Weights of a small transformer language model.
Architecture: rotary positions, no biases in attention or MLP.
MLP neurons of a small language model. Each row is named by its layer, matrix (up: input weights) and neuron, and shows model dimensions 48-175. Each number is 128 + 32 x the weight over its row's rms, rounded and kept within 0 to 255. Numbers have three digits each.
Before each neuron's rows, "fires in" lists the words (lower case) most often at its 100 highest values on Wikipedia text that the model never trained on.

fires in: "can", "would", "could", "started", "to"
L7.up711:116096109123110151110107156143143112161173099131118053140169146140132102079134094124136142218116143123117119129112084139143049121204197133137107216124140184118161074085090127237116114123133104120112111137141142161101129113093147137140167114162146130121132089113089067153160143109108124143111068129190111131093162148131102114090113186159130121192163086061110129169132117129120141098174

fires in: "that", "number", "history"
L4.up69:143164119159185124156162164136093118153139104130187095156139103090100145079103143112158084113176101156127135120125145172118166130097140164187157134082154110152123120080187192170190057138082123125109120127141106110089115124108121144118161148163063150143152169121136140160144098133124144185072117108143131132139095113032114056190112149127167018128172156113126099184204130124115109113127

fires in: "of", "second", "2"
L2.up129:108199123115144101121128139119158136192112127112175148153192151104206120097122141148122157117097144192195138099182062106171115092136152111098185088168111144094138098130056105126135137182135097092095128117134107188098078123123135108145082142083115163174163079123138123128105163134116115080147140083107121183139151126116124150119085130133088050101128124237139123101160101149113113126128

fires in: "of", "effectively"
L2.up209:154105127179130129151123150115153150070133168184153113138150136123167113137135138055000137139092171093121148134127117083179119180150155152140167071095116148126132156159144129142089112156104138076149137128136106194077157087178134086151096153122110176181109035163129083158155118106138182107141174143139053122158100121169161136121099132115099114130087101117149152136145083170137111171199

fires in: "and", "16", "least", "early", "only"
L2.up478:101155132130146121081120132105108134143078196124146062120135116084126094124095105102106100079185155132107153214096103093111049114108155138099071095123093107131113180093108187151114097171104161110140127097138109173059081131138161164123115146152143123102141115132084126121196125125086129143132181127106126143082137196230162139072104080117063100136157112168110132158102156125139158126115

fires in: "of", "both", "with", "starring"
L2.up561:072141103209139150141155143196099143080160161151083119126119119189183097166129137108067119083118121045066119185167147164175166142138111201106153122196140143057102116112127126117117139100110116173145073120224142163074129165102150103089163134100130133171141127149128157111177095174153116130117147152130042170170157110099167144167091183119148127152156123088095137101129134143105155142127

fires in: "before", "well", "until", "ve", "of"
L2.up202:148161146139180091108143171140198111210108091150207100130136171161142105173092084121061112094157127117120138146151132131139156064167223165210148145137095132087122125055138096115165101123128138179109095106157102162138143092118158142101126073077083124148102095088089179196056096146137170128142118172108168170181065107112117126130122145207106125124138162193130087102100101171140157150116

fires in: "would", "had", "will", "may", "could", "have"
L2.up154:143118126147133132116084178149137117129157118097133081145142146195128138118095125106108031140138168147154081080134127111138137123046148121159137176128085110120141141146081126154115093141179123171131081125099113097121136169104118110181135132152146118129134082108172126138134134147097128105126079123161138157192083201133109120092132088151145110171117159144184221179123194100056111088129

fires in: "a", "one", "june", "killed", "could", "november"
L7.up12:126098132158084166089138154099095134127172071169114154133141134150156152118173114159129084182128145232108108119191110146054115090138143130144111144134180118177101108115170205154059152094142105136152136131135141092154125115130099082141100144111140111071124148148133126116156166079141180207118111130117107138129112138120131134123195116097126138153112155122167136119087221149124137120147

fires in: "a"
L4.up260:123154129114147135125109186126136144137065161102166127144122074105155135068110126171135136186104182134158101124041102145152125117103159165118125135140177142151134186105081092142061092188134066136121106117135150128134165090132151108175122056116119146150121150135156105095143194104176171094150195122142215082144107120134160058116046114137170085112158122081149149144160090191131108136065

fires in: "and", "b"
L4.up749:103172106113184113171176114160169143126188126068122100119114121120163071155054163186177116110104121115128195133124125148095088139077126168117105177159063113065126142169079151114131123189103094160163124120171102205193152200211136106204149125141145146183099055115080113119061129118123083115097090148136052164116161131142131146093154162106133126121109107142121112143103098164094130097149

fires in: "part", "and", "out"
L2.up225:124091103089132113025137114059128114151123229112181063130143102152118064064129137110140086139166147123102149178084101133112103066149202145163165138149098083133126184107144135162096099165096170156119175130130103111122124167102177157120098169134162098058121140144104195141164108104122129165145113115115125172092109133105136106176104069131111094152156164131113121113109120107153145082112

fires in: "one", "used"
L2.up462:134105122150133147131114054124103142109132121125119099084133095091163132120154077107087108153148149144125142132176172128135143135126134174136112041127108142163073168149144166117135119097154081021162118124124138162184096137110112148141108060165154112097115118043145121089162083095144131135120129167164129135105148131117165141139182123064115124140082103143168119121245191151115158177131

fires in: "he", "to", "both", "casa", "then"
L2.up171:189123139077178106097132240143129146046136093104054104090107176142114139125114145206147167150123074125184105151076070139188133135112110172073109105188133151118140127105121123133129117144130157068179141082174128089146123145088130149084135122127162161185070106176104169178118056162098087133163161096137151137195195142136110131181147117085078150120148171106154123133062147109135137168168

fires in: "first", "best", "1st", "3rd", "6th"
L4.up761:173087132099140117143138108100125151093100153105123099120117183114145068107171128083092165119153119119143086129115127085139156130151114122090196074145124108100118163171103174167143136098142122145185141143068123095136227099118162121150098154164136136087138168160119110156145165135128126134134107153147193123174116040179120114115102117105236075147067094104080124121079133142156151108108

fires in: "the"
L7.up261:097111117127154139167140090146124071116129106163169126103121151083121134173128139092129127144138114122111126091123181145137083135096154084146149180078110115094193211144094149152121133096110167154128108117128093095137101151124045133042127095124149135207120130171144178122146152117104169142149080101097171175162192132172172165139118151170097153138141135158097128125179170092105169142129

fires in: "to", "may", "not", "that", "would"
L7.up240:096145114173089136124119107166139132149123138061075088117153115170121095133127106089167099081164154163164148159084122116114152098126172116155213126122135138122126090145038164134109089167138111135175133158121147124125203140182100143148069087180095118161113132123110137178142073138158075143150138158159165170093125161150055109122111109112140103134097154152154187147112113155136091137185

fires in: "of", "n", "out", "to", "a"
L2.up4:164128144102106184102102227079177105067115111135048128151068094154094119142130134189081165120098081118180114135159094111115150146110064097152123162111161135150111103138150106152150098157117166123092094103099135120146094113089151158122092126138107116079090162182137135143140141147107054159151164153126134110178203139099106108155127093094068206132175119081170115083103132120142153154200

fires in: "a", "darko", "andrzej", "azerbaijani"
L4.up411:132097103150120123145108166122123102148108183083123073078098181207108124104139083183166155114095172105153105125155141167110211120076092099131170080137154093092145151046129073090102173097112121108119138122128139136096148096171151134126101146090148153081142154125140140199153148136100121136126126145142079153121115178187139212116110091094051145155131132083099061084126127132151155113080

fires in: "of", "a", "first", "the", "at"
L7.up41:136098102134123133129143144114124072139121121116134080137126086076116115122126114116063110121091126097169130127122119069086129101116187152099116179110161138150178141059112110085136141162092198157123180124191074157142086152169192125095139145062114164118141110099133145156103115090131114170152120139124146066104124109157133103118125097113093136128103110046118131126168189105138145123139

fires in: "which", "out", "that", "year", "however"
L7.up4:157082120128133052142130150126134113200148178057118131147145139097104121137106144122091108098170150138133141106101118147143121204154141113150162135150113127141137109121079093113125155148129132124148103000116081154104131108128107207171089188096088100168144107134178121082144117128129139176172115124108072142117103184126118117135123196105137074126138173125179104107108102088093200114184

fires in: "been", "loss", "win", "although", "under", "azerbaijani"
L4.up227:122148124148156145081081139139082041056162103097121146098148132112116107139126149193103170105077106123122110180102125106126108118197131118125111128115206115128154129068117159092159147114165148157116104145159073157123116081177142112090094068151138137107113101116201100123115126138136116042143119124104074119104124109156125095071142083176110112146140148104131157054096140084111112113119

fires in: "him", "it", "released", "announced", "with"
L2.up429:132078153157147182098182095170135129181170168119179113131127163171134092153123133081074090129146114119148143160183123159105148145127152076133109124168102143138119119119119125150184123169124084151161136128116124130134138112183161188158175095164150098150138164108121192194106081153153130092132132170139146112156139058083153140117147129095167131153198146104124096159101144128123161026120

fires in: "by", "loss", "results", "office", "history", "way"
L2.up103:132170115125090120122172081137100112136141167090120145128190217122166097194147184201255150136117113143145133107121082159094118094102125161071125110180124163127062131159119123105079127113165120119128095108146154066168148171139154104122088091145120112166089095147170186145154112116107115192119114160123144165107114210120151149137135104154138185138138154120155089134085115067188135124053

fires in: "a"
L7.up90:127076107141094107135124124176156126054151170112131115120118155151113123133141130128151107051084116166176123132186116165138171119143171164103154191105105141092166160098121119147106138093077137114155113122159069089174096170141152116158035187082161123119094137078115164087175156134138147193159149095161237083149152142163123076150126110114105122126122151078103120100148177115150151127094

fires in: "june", "october", "july", "november", "december"
L4.up238:114149136130148137101141132131095106156121156175167108093112140217141119145119116210122164108135105079157176164160121131107165109106152142081116106102157141149179103127155092071136144172166141148087100132130094127114152095150149123075112081107072111092127139113127117119170168153109222075118174130121087110085128175171141139088121099224119069096111132102151161145095189129143093128129

fires in: "she", "june", "apps"
L4.up132:069136138123098119094103092162085112102109121172150130131141175143128122106151177091151073135164072144159144125146152156062193158068160085095172148089127088143141075143109075124130102089140204084102110167180088063107117151106109091103140079056150125148128121076121111154103118181125134117104119128151131122141111088142184074141093085112100122105114200156079125148120131101114093154166

fires in: "in", "the", "1983", "2018", "1978"
L4.up387:091180132086132099165180080174115137118161137111158119104130081200119112165160116107094142130127163176104112108093106106122112086117169106150128100128121158183158103102125136159133110138116071159181112102149076117136112149184111077184175113136108102098145197118209171143182113093142143161163096084180137136112169099126127101109114127115164158117114157094152019148162072073163177131158